{"num_hidden_layers": 13, "hidden_size": 256, "num_attention_heads": 4, "num_key_value_heads": 4, "head_dim": 64, "intermediate_size": 320, "vocab_size": 8192, "hidden_act": "swiglu", "norm": "rmsnorm", "norm_place": "pre", "norm_eps": 1e-06, "positions": "rope", "rope_theta": 10000.0, "rope_fraction": 1.0, "qk_norm": false, "attn_scale": 0.125, "bias": "none", "tie_word_embeddings": false, "parallel_block": false, "init": "uniform", "init_std_qkv": 0.0312, "init_std_o": 0.00613, "init_std_up": 0.0312, "init_std_down": 0.00613, "init_mimetic": 0.5, "optimizer": "adam_variant", "learning_rate": 0.00131, "lr_mult_o": 1.51, "beta1": 0.9, "lr_head": 0.00641, "max_grad_norm": 1.0, "warmup_steps": 471, "schedule": "wsd", "decay_fraction": 0.802, "decay_shape": "linear", "final_lr_fraction": 0.0, "batch_tokens": [32768, 65536, 131072], "max_seq_len": 1024, "doc_mask": true, "train_tokens": 296500000, "max_steps": 4217, "dataset": "wikipedia_en"}
MLP neurons of a small language model. Each row is named by its layer, matrix (gate and up: input weights) and neuron, and shows model dimensions 16-111. Each number is 500 + 25 x the weight over its row's rms, rounded and kept within 0 to 999. Numbers have three digits each. A neuron's up and down rows have the sign that makes its largest values positive.
After each neuron's rows, "fires on" lists the tokens most often at its 100 highest values on Wikipedia text that the model never trained on.

L3.gate297:473489515495520496489465472505500480549478514547504529518452488474553523493524488536517487506489568472490509483466488473528477532544475455486523526478492504499541548441469506465516480543496467473491527462502489483506484497484503503487517496489470528472505511535517474514480513501528489489
L3.up297:520490494525492490510493543478487497484478497493475530476459541462513474526513538480496536511517539515472524457490525440477494501498504487516520512525488530499441506512512447526519473474500505504546552486516553497572560469541493503534539492465488485461526475475489488524463532494508539481
fires on: ","

L3.gate256:519498523488498509474495437478530509504490508512492543528520491490500489481506475489508528511495550503515532461490440504475495505479505458490493525538490459464491462529499536500522481530450495516494477499484504464484516471517499571547449523515455441483516525468511511537476489511493506502
L3.up256:482564464527519517536529478470506480482510484545489580511531511485482479472478517536485493467532512502483536467496476526532484521504516465505518476499483489454515536506492502519471482531496481483530473463499456463554509492540500531510430492489484487513482510506477491541487499516538505492
fires on: ":", "P", "=", " hotel"

L6.gate182:466503493502508472489503547514532486540503517474497526467505491558519500514527504504500484475501522537498514450476479515507482482528520497523502502522495519506458486523513467506514515523443487479515551485476469476490513536529523482494468445509490546534497462504507506557462541513527516494
L6.up182:514468471495532483524510502505539503490500539527469544477530472507506511495477493528475498506509498495503530459484437477493493500501475489516460461477507482522435484468517531457474493445513521521520501502548535520514487521491489471532506520528497498523465502515541497498512540499531461515
fires on: " in", "=", " written", " lyrics", "istic"

L7.gate65:527475505502527511496516472510500506483483549490546486468519506511534474485481455503518456495512490527485480458491496522510534462511474537496482465464472533466499492537513505523468547471486523475509469504466522495501507532533494494513499475495510452544507515484499459515542513457457487451
L7.up65:508492475536497519522526544502479529513501519523522496483504496485460492496486468528477459527507507477501476489514514518488522459498479510485527466479491526525544502506468528533529536476494521516463510487498495486501500506520512481493478471491547471504522508466510480440533465520489495464
fires on: "=", " to", " at", ")"

L9.gate78:504497513502478516504512515512523502484468432492494509492509491537468473493515504552480512484526500479477505509513501504511461487482480493476481478482451532511461523501522515470482486492504492457497505492490476530524460533467502542500463471536491529512479460493514489472530509544507450497
L9.up78:498512496526484504515530516519536506499489493467472520523497459483504492496484530516497462511493515485488518515504453474538500484493497444487525475517510467504472486439526528489505451501510512492487513480505497485468443510469470537520503516493497475545512466477496502515521511492465527496
fires on: "'", ":", "0", "°", " pm", "3"

L9.gate228:468483483485535481492499522480462525509484550457467496504519446491521520487460478531474539475496469486469452518507473533515462505500520522484512557504477501510526495442462479473500484522484494484466488527486453483507471508512500505480489489463494518496504529499462496478515488438490493562
L9.up228:490479478496466549484435533497488466470465530499501472493539487483518472472492455499482502485520490486515550505515504543473492517525502505509506534487498484476503502463482443465469500525492495476528529531505451458469476515518534502493468502484467542465494547494503487516508533447517495469
fires on: " and", ",", "-"

L9.gate0:518497528510527487476500499504477473528505537533521526489442523489525511517455514525491465499489489503502524520473458531501509510462533522483531490462484494493514504480479521510538519499511525458524499484492459496553540532493504506515516474462451505486481526478526469524522472545534477495
L9.up0:532506471504503551509504501505484490509477467515459476531502498471487467455508503502505508470503501503529502498529460473517516498512506485519499479496525512524424534483503531504512511516504520490473456508503548540526510482498494507491526477469510551510522458524525456497439483505486507500
fires on: " and", ",", " /"

L3.gate304:519487490506552489501496518568501500510465496493548528510496483505476454509527479464499525515468526525508512512533527559515501497475489486522498563512481492467574508506529456531506494525483472528491487505504510465513512448477479506526479509452522482500486527517505527495473481505463495514
L3.up304:538489498467500461480508535506507508476484515497482529511494471508541509518479458503531536490535506474510528472476507515494470495505496480521454462509492560519500478487468478445520519530522494530462470485523510474547443493463519501520494517485489509514539482474509513493523509491480484474
fires on: "=", " ass", " conf", " att", " impr", " ref"

L9.gate146:481487480462510523491521503528518497470525465531501542560529535445515501489504530504514472498497499501524528551496480482491458475495496501490472539506524513473462506490469487505501527504532505480512480485485484497527533514459498506532507507519481490516498524495497514455538544505459472502
L9.up146:509518483553466523513511526519527520526514508478552496467452475491513509465512524557526502474530501522468488504517493493521556522482502518501464515546464527488523492494499515520494494483534486484476479505481525503453453510506486501500510484535551510493460496509508483480502514514489466497
fires on: ".", " |"

L3.gate132:509502520528524532438461513526517487507520517480438503483515451471522541497539471507466511510471494505518506498475510500488479465515516480515477478459535498472475487512456491445523478489444504537464506512464484515474547475473511505494476482477467512527478522494496528514518489446513473504
L3.up132:468491480505506538466472510501467506526521480461488519519514451482446515495518518553469547527502517480469545524488505467519494487528554488531517493518497466496467461479477514520542509495493504519539472506466482491507523482507515499498474496458469462508479585504479560499519472471523440478
fires on: " North", " Bl", " Green", " Show"

L3.gate107:501464541502514522471539486523461492518537480481493508510526508534556545523511468511523567506494482480483481519519517526480491500472486512492491516455505482474509520491477526470480522533509465480511497523493455452450485513496498519463490560525524489502493488487509464517544498501541480481
L3.up107:516481540501515530476464490455530538481520482493454540501494512487521540513472504505507523497509547503520578498501486478504498502469489478515516501519532480457504530470497482484508515476488461476511480481490524502472513535472492521480544498516509493507458513483514489498517499487511539497
fires on: ":", "."

L7.gate209:509539517518460479490503515497524542486560482458482483493524521491450507477517507493486544485484516483487486512482478491491522491463541519498480487542468527513466516503529449502489496534523509451523543545491498500477470489503492491440503493533512504496492485522505444477460467515512459482
L7.up209:518498549492488472531489468482490514478516446462463494522484479494504488544525516507500474445496498460501489553479471531536505465497431478522489519461483494508482542471458464524489473482493480492490541496488511551459495512553501551506522500485525500488491480470508536491473536511499500528
fires on: " |", "=", ":", "|", "-"

L3.gate187:528513520523490482520432575491503510452488507527480466504494522511494513506499514505476509496494488506466474482507483501476497485477504489535459477489519555524467516478491520487447428464466505497494532472491480496513507572473489511484485485519479554466542514522471422468518516523497503496
L3.up187:443513471490536481507511499487484506435493493501480519496511507528485498493478497515472535484494502504446487458501451480484516498530495550522498499489459489533514502504447492473467496531457486512496485493491480466484512513492517546445468553510510542483423510522505531461525528517480527496
fires on: ":", " del", " des", " Cam", " La"

L7.gate143:523508502511543491482519534501520508532523463522504520503484506546527487474458495462470523455473540495556521477477520513523511469488505462476491532521477480500479503517491521493512502499460482459535531490493452485549503529504498559518480468485484476513521512501502438515467546465493516488
L7.up143:545509511509501461540532512518483503491506523506493464451496494485517523482480482500529487507469491469466509473478514521479493479515510495489538537489491515529441494531563493503474505506510491432508531466461505512525455516489493485486538511526524486496503455514521482519448541474482507456
fires on: " |", " int", " t", " m", "=", "-"

L7.gate315:549491493540453487543522498468481478472494478476499481543483510517444480479491480499463501509476521489488482506508456508521513500468477532512469463466499471513477483515492519503512519501544514499473548533457461495497475516508484505478498494493508495505495535533513496530518471485474482494
L7.up315:512505483494487437551492462449461485501498493477509493547512526512484479464526483505507492475493499488517471544512510482509511448479471521541480503456476496536525497493487532503488520515535511464489493496486459556483498528507437525510511501489507545544500530529509503525497487489507504526
fires on: "\n\n", "\n", " (", " de", " qu"

L9.gate76:487472506525512518518561472495491531522523538479517491439522518541487545523477542485492522507485524497479538470516490506497563525531508487523505491570497504526515496502493516482495503509501543524496441512547533502487464533543526493470528490493528509530497495502493466498494503502484510512
L9.up76:478443501458472521537514565519475494474463521524502478502558530497444513458491493548500446468475514494503499515529506507489467509521515512460504464532513511529477518465499466489488511490490514488509470527488509462479473508483496502473493483460526510513464484512439478517544470484462515462
fires on: "-", ".", "–"

L9.gate179:508521504503495516484550503488524496446502501485472508491505504518529501473538514504481502493525524534502474549466475480516534502530543528539488498487454558509498504505490443531496478500509503496487498514462531501523504560487523504515446481512542492499512459534536496535472550479445487527
L9.up179:547517502496500514519510509510521534523522522504497491450486505532534496508508527491501501477510499472499461535452446505487523505483499477509504498464449484507531444540445476514498516511489460488507498499521498511539498527534487514473531470532562485506501491473498492539489501474517519513
fires on: " |", "|", " (", "born", " m", "}"

L6.gate25:522522501504522500497524488512507469515475512513512547504474501489495525505506497524513525490451475532505520510560491501496501521476517495501530500511499539493483461515506494502494507542479485511476541529502465502523532481502530511557519500486540450511462488494529544504505513541482502476
L6.up25:538527493468548504471485478502492480479488481472503479476481515488500462506503498528496512519509509489493513467476518513515519499524470552500573472481530502535518528487501501436502530524531513547487561480550486506461496490486479510458514502507533515479490503502509506546536487503499530479
fires on: "=", " is", " people"

L7.gate295:551508508523533517485504484518504494494466488464481532512493509463534506495521517510492499474457510499471516532505519497513520530454486496493515495537486495475537527505540468524522484521544489516487518494499507466529469549493506502491495492464523515500498486549435488511485479509481486498
L7.up295:515490490526507505544492489468527528439478520503506489496509503441468462460489471475491453481521478520500533526498523486525502508502439512482459511522496470486539451515505495468520510497521533486479540530481509507559489486514506458490492482515497455488522554482487512508488523523473441521
fires on: ")", " |", " 1", " Country", "-"

L7.gate91:493499470547516474494519501527512523539518507508456543519492471529545524521527496513462499480519536490512509530460497538484494509494486525468511554495506476504507491508502487494493530529470487543500479510473479479509476519491523477535520504489449523502514499488454526515462541461514456516
L7.up91:470503530490487504513487540502489549502504533512474497508486505513537481480499516491506530454507525482451559504463488510476491492537495527494488543503504510489461539529516493484497486501445475526518531454457510483523540564523515520546499496530505483477478531466509491468502509523483455523
fires on: " and", " over", " news", " inf", " Summer", " for"

L6.gate138:529519519480490520505512528481510532472510449469479487510520481465455519482484500525450498488516540482454509516481479471509441491474477464452514453498499496523487503478534518496479504520482456497511522453464482492536480542488531491499504499484500552489496494523493457510519499522502480488
L6.up138:495526492486485503550483511426495502494526517499499483490418479547486514479460479501476521429475488524519474484481478504497487484498507538487511495492470489548462530509516462477504506508503511477502548502485455496491538511524501519450498504486534475507482493527523438471532506476469517518
fires on: "=", " pre", ":", " →", " d"

L2.gate55:463497513511531510477485505555495481509502506516470490509505505478512551459486464515469519469495484527510488511560494507439547483541506529485511491510474481543557469488504515470476518465519492570507525497553481490504485510492487493514531484494521475495501504537492489503532548488506486486
L2.up55:480484505509486524511497480520459541492466464538442511560527521512485537500471462541478498478556517489456523477556494480517523514517514484511507490525457513530458486504478485498512521478511516526538483507556503501501527523465502450489547463490529470526517501518521521514504539547504496514
fires on: " As", " Dec", " Arr", "irc", " Base", " Un"

L5.gate146:540484467517526483486533490521488509521512501515488515518509524538517519495482489529487537496486510541484515494517484485543473512525547481527545455542508517479492441520478467501498511555501466584500505509476462461489499448541502541543499476482513489485501519511500533500508513487552544524
L5.up146:529515465493537504523482513501529491490487515522463512445531494534500514444496489500511533498527512551498501476523516463479491521505479547493471512499527536459476429520472496493495469503535524509472516490508522545473506480469496493483508445476508469470540470514538499502502521507471500520
fires on: " was", " fell", " lost", " went", " is", " ran"

L7.gate67:518481509469491528514521465492524480486514493468535454511455534481516507489506516515486483487483517478514543523504472547504506552501498491470470493432472479534513505496463465486514471488499507487452497467551443471486547514507505511535512447499495483525477520451477515466492480472478464557
L7.up67:518476478483520483459478501481492460473470425475490472510464472523529496525477525512474487514486527515474481460514479490511494493505489525524471478496485491497474519507498519503520533490496464506520546481518509504505504487471502482461519530509538520444547504539502475487514532529514509471
fires on: ":", ",", " at", ";"

L9.gate295:477531530519546495487498514474470480459492524534511489472469498498552482543452491467484479502507510497535510540528482534496495477500485488495491517508487467489510492516451466539508529511483525464465490515483499477539444503501531466519534502440497508531482452524508482506481528471481464558
L9.up295:483499559480524529491528480512458508472478503509514493516499469505534501511492487502508517436517476498551510496500448515491534491533525480500517512512514479492535480485532488506523490477551529505485492475582493521534506514500503506501470492472540514503471496501510495482483493513500494524
fires on: ":", " and", "s", " of", " (", "I"

L3.gate10:468515534523490517483508510458537502525501472461504532462527482507490540483498456499515550489518475541467505449499512497480544462463502481500508478526461535505501525502519473465511510475488500516476523475505472487493473529483477487500466479533524499479531470507476462487547501497507525514
L3.up10:509502497490505556478479537460537470489529496474493538468526484461469509497464487507523499492495513512517528509500527463460511448462475540501476441496503503532464542472505532500482512495483510478560491472478493537446474500489497519493471468508486493489539532476510508507531552514502515530
fires on: ":", "="

L3.gate223:469474555534541486511498486530504481504496506491524505499490514504512546441480464523469524495502502485479565491515520540518490465476535456475522510538491518505507511524518488495440543509420485573491497485496466448553450512541499512523460508473519534496482501468464528487509482499538520519
L3.up223:440510506532520474498491525503495467497505480466476491487522492519505476454499519534502495481518530478512509495511477493502511441477489477507465492525513504490441531518504456486505520496499509448471469458477487474556486498552496517517503496529510513512486513480477500545483508487478483508
fires on: ".", " graph", " child", " gen", " Phys", " bon"

L9.gate2:538498536484492487457514490489467508506518502528487498518497539481509470530489495478508495520472508513539476485460466476487495478475493493513489491483527515527471455451475524536459480514508475510524521475492480476509505490519522536517482453502485489568506485504498510518516498485528545461
L9.up2:504506488515539476553495511514520521486460477543484497493536548494478492494471512536543482453507482466465462556513513501486471538547475466501494533506523514518508486490503495505467449487504499475520460528484523517484515548509485506516490502476478488499486522523471485484496542499522495484
fires on: "spe", "rou", "ue", "F", "pre"

L7.gate63:559489517517517538449499521517519538514536520537535474509505520533510479527480505504516523509491457490472494489495514467466458492495483506496485528519496545488509496522471502528524468523482546514535500454517542517498529496472510466548540498487450519482505466513504477501478524476499493512
L7.up63:523494538485505480492522487500508504530501482537473508498495527506480495507509513500498535498457503463541523520497509521468531510495519461514498495524485509491473472521496515503534460485515523501522513427510518487485516482501516510546537492476490486452484460507479508501447528523496520534
fires on: " |", " –", " 4", "-", " reb", "|"

L5.gate81:513498497512519502530533492573498480471470518488546525499468470490518515508486506510496526509482544479476501465492496504506513481493498503539533480528504487491523472443495515530504541521511485526458481505506492466481411454495521475466529496511507462479520473537479488530473509505530538494
L5.up81:525512486501499496517503477522451479522499524485532524464539447466516471507541497542539500502475484500483485526527491475484497522509488509514524490501497478448531483521510490525501487512488548509473474511495514495501455453498480454475524495498518475500511472535490494529522484514504528484
fires on: " .", " years", " #", " Inc", " 0"

L3.gate252:548465534469491493526533552475502478472483472476503500520538541518504505483477528455486483501493475494484447477531537514542514490470537512500474552500513507515488519495520502491506498516481525526496530513484478508483501476471513448513449491468543515499522516504458470457459508491494474464
L3.up252:502506492503451533486515531516502499505489486457449518486497514491488481555523550533489450510475507476535482524516511539485486498473519493531463496486491474496503505426476555540521518498479473505488544484536513529521502512508507525487536489496495513521516490493487511528524447511498471474
fires on: "–", "Re", " Re", " Tro"

L5.gate105:483506513475501515490494498493521478483513468435497515506516515483526525470485480498502499539521508519460521506469533509480506503512523457490463511503461497529482504510535487530521496442476491467542509466439486521532490516478514452489482460551494540494524480457501478491472518500485474480
L5.up105:502533507473535480473541524476537512532517521490492513504462496482497498486474525480490448508516523497498553525484522509527502479522481485546511477463508515493542502506480469516530539518544503506523488508526478479440477464503504456513525508481470500490487483519546527521480504496489494486
fires on: " /", "\n\n", "=", " ="

L2.gate113:490477449532519491533554480490462530446499514488499503497474517514491522515499516513472495479519492515491507478540502518478531494497531528513529499525483488496495528464508511501505515492459460509468523475489465490478514536520508553496485511504443527486516535527468473523547550548496541493
L2.up113:494478494531540471536509542513494505480502511513492463465518498465506510517477483517505496499517479521515503465549495478466527485504543548520494511512490520511457508507504518495469480532486498513499537508472466485501488519494511482495452486486484586471483513570463431466556513519506536485
fires on: " des", " La", "La", " du", " Du", " del"

L7.gate95:520515518500475528479555501518541496517500472501517475524498507473544479515502533497479483518518532526476494488511542521490449522487514495484455512532467536473549528493471479533537490493456491500528477503422472501517523533486519556512502492454518491526514451484510483527480505493470531531
L7.up95:522561522494500488472547479485540504517477465538491467507500474485524464555503526483512479522543519501457495497526485503497440489495496517480457479493501515494555486481449464521527480482510506485515460504446510520485515473515482523507519511461468528487526456489493451518498513513494503484
fires on: "|", " |", ";", "′"

L3.gate45:475469502491567505474524471456493470502484514458512551476493488501510481491496503477507562476478509484492537537484467494489531506492524470482517519500450488495519479538456538488525518495515496496535475557532508479519516475516516503496488539438490467497530499484442485524428550530479529505
L3.up45:497497532528489528475466460515511474488530501506493516467482486495501459494536519503510547512526529496501548470464436514511481528495500529459502500453531565488480509538525506483489490475494489481482505510517513566524488471484502548500483493533500504508471533486476499525465463462540488504
fires on: ":", " |"

L3.gate96:491461517525517479492527508454517515496493455528475532500525466501532456476483514505525490516485474517493484523440505489491482565480519530490535505524532469500452515554507497508520498492498517537507519517469496510494461528525482545515481485493533507496512517493499490474477495454512492519
L3.up96:538492520485487489480499520480530492501521472497465539508473508505507508490510500512503513514491485505519512468453511518486488527485497506448523471536466479503463490494503469499533526506448500474498525490472541497471464561502492516525491455479516518488516497488509460493469523463501506495
fires on: "ld", " count", "ser", " wind", " Count", " old"

L7.gate249:497481498543499510544496506495494509512476504508524479460490535491489483524480466468504444467472519482469506532496544508494511548498476494512481519474496516522501442483489493532515494504465513507458466506500511498515515562527532529509527439545523524491519467524493528484495488485512510536
L7.up249:465485515520493512510484503539470476476491489491512489474497550497482546477457503480518505493519452484440528523485487470490512525493509518471520521492491511508527499541516525481475538483513486508515493526543527526523532491517506497444510494511481499456532487517465474482483480511481521510
fires on: "=", "–", "\n\n", " her"

L7.gate12:520558469475512502512534548495494509515497494511498478476528530492523488493475510541474525488477474500504479508499475523513508522477540515520495503476490481524498501486522504543492463510524450461490483485503501500535488520540509477531487455484537507494528446519492482483468480506459487548
L7.up12:507501517497536546507514530457520525459513474498497490490537480486493438506489443531507490541498488504456466561526505480499527470506489514539481500467500485482503495496495487514529478501528488473490499410504538475476467524541523484555531492496536474500519487470529535522504476487530454495
fires on: ")", " m", " sp", " |", " first"

L5.gate168:498446517502550492481532514510465573497465557493490481512492472531523549557465484486445494520500489528509486489531475520521520489508517501491497500524491541490487476463433515504535473514523485501507482542529515433512494487518522522525544494473449501550520523504508509500521519506469510549
L5.up168:505464487489525515503502537500474560512499543517480482491510469563506517532527540508547536458507468529480513488528494501536461480509528525493475534524520524527462460522519573473523505493523494469501491484500541476566498507486483506516507472463516526535494512526526483500525503506477523536
fires on: " from", "è", "'", " off", " to"

L5.gate224:509501489496529507551530495458484516499481504496548478492490516472519443517506504500480524480456521498505530531474462474515511492488507527497484564484513512467478459502492479516518521443498484548506465476490521489501549499525526521482513513472473492508530507510537522542459530467493518517
L5.up224:488477491522484497497439520491507498485493490456486550483484472471515473490525466450469529496507505499475494478494500528515485469489478467493488545538465503489489511497489512531481478464524498504473493534477531529550508499480513502518518535499484557506528471507470481499499534494481498520
fires on: ":", ".", " |", " (", "-", "N"

L9.gate104:468533552430533533477531493500578503493523503455481532529499479499499528529522480474502504485543543533516533518478439510516524482504493484512499529548501485455490517474515482500491523475468459517490494450535511479486515502487501515496503472517508494529554517466522500510499490499502499489
L9.up104:471521511501505484507449537466523491520519497484529527482526470541548497503526496515525500507522464515461503533522533524504513485517530513486438526553482533495472529516496515544485509498508493440498450472487528510558508519508530485495495511526510505486500494503519485499487526523485511490
fires on: ")", ".", ":", " 1987", " ("

L5.gate6:491539521500497478530501527483492536530505485468576509496491454472488467491489424483492533473469500488451453516538526493498499484515493467509488513538426467492515535514517495486524481579507495521470537508490498447480470494481502491480464533524486536479522482495492480517467486526499526510
L5.up6:498494510466497489507499462478493514512472507479546491512491505521530511487504503507522473490466502448492458518502527491502543448507496499534484493488456462529535533491528525528536491522540525512514466477456458507484497507496515529530524502491504465563495543484490489490526541507506478517
fires on: " of", "\n", "-", "–", "="

L9.gate15:495493474512503512508541536512480529497510484465483457458469483494502499471479498513491465476516508508506505486505488505520534481488474532508444467493460500490538472496494468489494473445503483505522450475488509532522490477485501453536461466502471505523495513513481510501508493473513461502
L9.up15:555539496542535504476511530513486496498502487525471424457491534490494509515481556497513499533498512474471499500466501488504477496495522536454505500494524489505478446504507527467490509443549479544516492502520516491509518480520503477523488472531513478508556494521479541504513502468484566496
fires on: "-", " |", "–", ";"

L9.gate174:527508488473515494488496537475455482488476458516489488449475499543455465529492506529498511488501491488519498538533463523519525518483488548486485482493503472526520486486529451482513528490505459437533530497497507507512491461495495447548550499478488504464537534542492535518536486475494527487
L9.up174:463527482525467486504490528476498484490500503465504510495500498516498494520513524486488483486502504519512538486508505476487529508484474530495483459489454542520528510465506464508507466450528482521464479530498537500474466511520507453509525499509545506504550496527523458501491502510464518494
fires on: ";", "-", " (", " |", " that"

L6.gate35:450480491474510522493502483498538462495438486501506515519466545531516512478472497501455533516497488528501530482499512548536534518512514449542516514515498481484523520504510489496515510503495516498496492538510497466501527493540539459476478505503472479505508497500448503472517500509503506469
L6.up35:448507491456496503498492471462511522489467501482511545497531548483478497483512465471552510502482455542494514518549481508543505511514504470555498534510514480461503512516512476490511487492503502476518476513519511492504510511528482457509456522535480503510499501508468489503520521499512514479
fires on: " co", " Pra", " Re", " Vi"

L9.gate199:479453528489483474513469508479530518526484496484548480457516520491539470509493494448546493496455501473467493501517506516486519488528536453477472540515489473526464524520533492509528529497516523514532517468503519465478501522490514498477483461524524524486495491526504504512473521500458477467
L9.up199:501519480462511526488454474516522473511479551458507521474505505507519498514512469485536495471514478488503529519486518530495503531491498513511520522522552499487507504504463472477499544455513481564481531493527492519543543472455476507490477541489512561472560486545498499485514495518496524450
fires on: ",", " is", " by", " age", " has"

L5.gate49:413475478498555500493536506498544510501467476515530479503463481519490483486502532486501533512480503505482495480501493459484509489465487474496511537496481497451516501525491487538509534549499477508553511546487483475508530513460517471494494514502528493472535488446503487526480541506456523490
L5.up49:500521492475495457482511495546506461506513489510476504473483522551508510544505535502520570456504500504473489472487535508501528525520464473518433501473508462509533509534490491519485517486530520538494453492487548482457526477472492482462498482517535519523491508488497461512497458523501532486
fires on: ":", " 4", " 3", " 9", " 5"

L7.gate282:473524468503498529522507523513494480479520532429481510481527490491512511511510509544460549506498555562478494521504484504478484478525519534556479461516502479471517506508481482487499480549507506518516539524484498502536520530478514478483474523457524550534453471543517536491489508524552477464
L7.up282:503479517498471492508472511494516507524460464526510492465473505517471478483489491505521455465516480510496451512531521507492520474523459487448495468473519518476530487505503464468540538505515494507442513457479509515473441484467533478521518464535561503489544514480479524502537509527463461494
fires on: ")", " ("

L3.gate59:502493508528489503507517515458533518515463443522480502524510495503516462512500491533492441487501486514486515529499504484530528504529462506505522473560537526482511540477514501506481498502462535535521495512508508547558478537525507521516532490523533509488476470514508498477472454490495488495
L3.up59:485548517518528509495470532495532509488477465472511514486490492510504492536527491533479483486463518503481505513545484450541523528518523533467425489530502463493495527496515505506526488522489518495491462493460505506484505501516534476475527511490511516516481479497537494443485492506476466511
fires on: " [", "(", "′", "[", " $"

L9.gate149:483505519497498515512490523452476506522503451530505470494485521484469493491489491494456510499463532482449509478493518480542511490518455450529535508502480483497483571450493469497523506531510469488480524488451474512526523522486510438449490482513552506471495520509495466488454484487511477496
L9.up149:534519538488497496518477544496498489478514481550496432479469517495489484539523491494475534493476501452483487477483503460488483466440521448512487531504533482517485530487486481507481512489526510508511544480448453500511540525472497502516496467494517478474532485484518456511493509491497542507
fires on: ",", " of"

L6.gate234:553490496477513512507527534475493515485490490485511471519464499474525508492507489489468529512476537456462492492505490529488530501489517435506510506470504514515467486466483525496501489519468518512508503504463491479489448546466508557474477484541527537453519505524530476548495527498513504512
L6.up234:495491509493556489488507492497489484470484492498477499498529478442518471503542465491530526503528501474464478504518538498470527491523467442522494544471525490477505497490448528500515478514500506524492494483465509537475482522488465502495546472517515577476542504539503489492480551557506481503
fires on: "\n", "\n\n"

L9.gate155:517496505516479528488481537514499527483475499531526459499489499529463471472496457512509489494515481492465506482498474518495494491500481466533516483529503487466456506519500491518499522489479494482473534496519492515502481478501500476527535519484505485490455449506531473531499528524523512537
L9.up155:502506529494505468507486494435493484522525535487460504527508506486513466492488474507526500488537543524490523476513516494501514523524525545518491467486512469498546535510535484500502497510572511500498498448495547511507468499485504474520517473502558498504477440522507501435515491530465493467
fires on: "-", "ha", " l", " ("

L9.gate112:491542560533524481492472519508491533510485528565498491511501472546535517496463467496493454448441471486476472510491473545478493525478522503514503527482489473562504478492458492491495479479499491493498507500469463505504519492460513498451466495492493497542497469530491520506496538468495468523
L9.up112:475481523506448524456490499487484491471488528458521552509498455484491486486511524469525502465510497521487516490458498480501465492475522486480485538468490488504476487512463523492520501489490485469448471446470438465520485530483494472505489542508470551469463529536504450453512507478458509548
fires on: " of", " and", ","

L9.gate70:515481487504500469475482533457510507507501528450494466515497509532514509535503562472483516483440495500479506465500471478469482494499479526513501509474437496506534477471474481500489453504508530500484477500485456508544490503485481494558513490479511506512521482475512516517526495492456495500
L9.up70:493512484471525453469487475502503483501500473491487506504505508496544504551479509497508506514519501518473514485455533546502490499498481520483518461457490526482539476488486511503502530435519538522514483466526536487479535461505516491525502496477494534531514491491486529485470546506488517491
fires on: " |", "s", "|", "ed"

L9.gate240:521481543506539482510495526448496506505478475495532486512469474508495500508477495501499513472514505504487469474489540517503509522467491502513505521484451536510528516543480517486508499502495504513525530564460502480480528527522496490496502445449482513501471526517498515505495483466497501531
L9.up240:514468530452534501494503461508478515472504523449525512536544513496508502539540477508533471502521514488447491494475504511521455521527493508511509526525480521539515473500494533498532506463542502545440453480528526500522510532527495478502528467546513501486492504520454478494520516470476508529
fires on: ",", "t", "enti", "ist", "est", "na"

L5.gate29:494463499504501493496497493543512525524485480494524522493496525514498469528493497494506472489510493478480530485504541499495532558489503528495473526500476495486502529529514526492534484512491509507471494477500481464523448521469517468501520470559541480471544522464472483528550547485498532530
L5.up29:540513525505519513511508499529498497525508477535479470493500520474474466491487444525480486465504509490498483476496513500463488515516478477466536452517488528519498510527500515557480487439521491489516491455501517501505458515467503513462534506496508500460515478531501437473528517487554488491
fires on: "-", " at", "=", " det", "–", " Carr"

L9.gate191:511516498537503515527480480527484498493487522533457511507509502473512480486517454505508509528494520464487479520527513508509505537463527498535531546521497482532502505522477472473504507507480523524609554477502495503504507517528497506500480503436490506477530520496496515529499523488556469484
L9.up191:519481498506486517519493469521467523530499527496505481551503509492488498480531513514511511508508465535513469484477492502508504479514489527495568500496532499512514484521493492459466516518513474520502484555539477530482532501530491570446502500497487464471471506480486462547512463484515558501
fires on: " =", "-", " from", "=", " which", "w"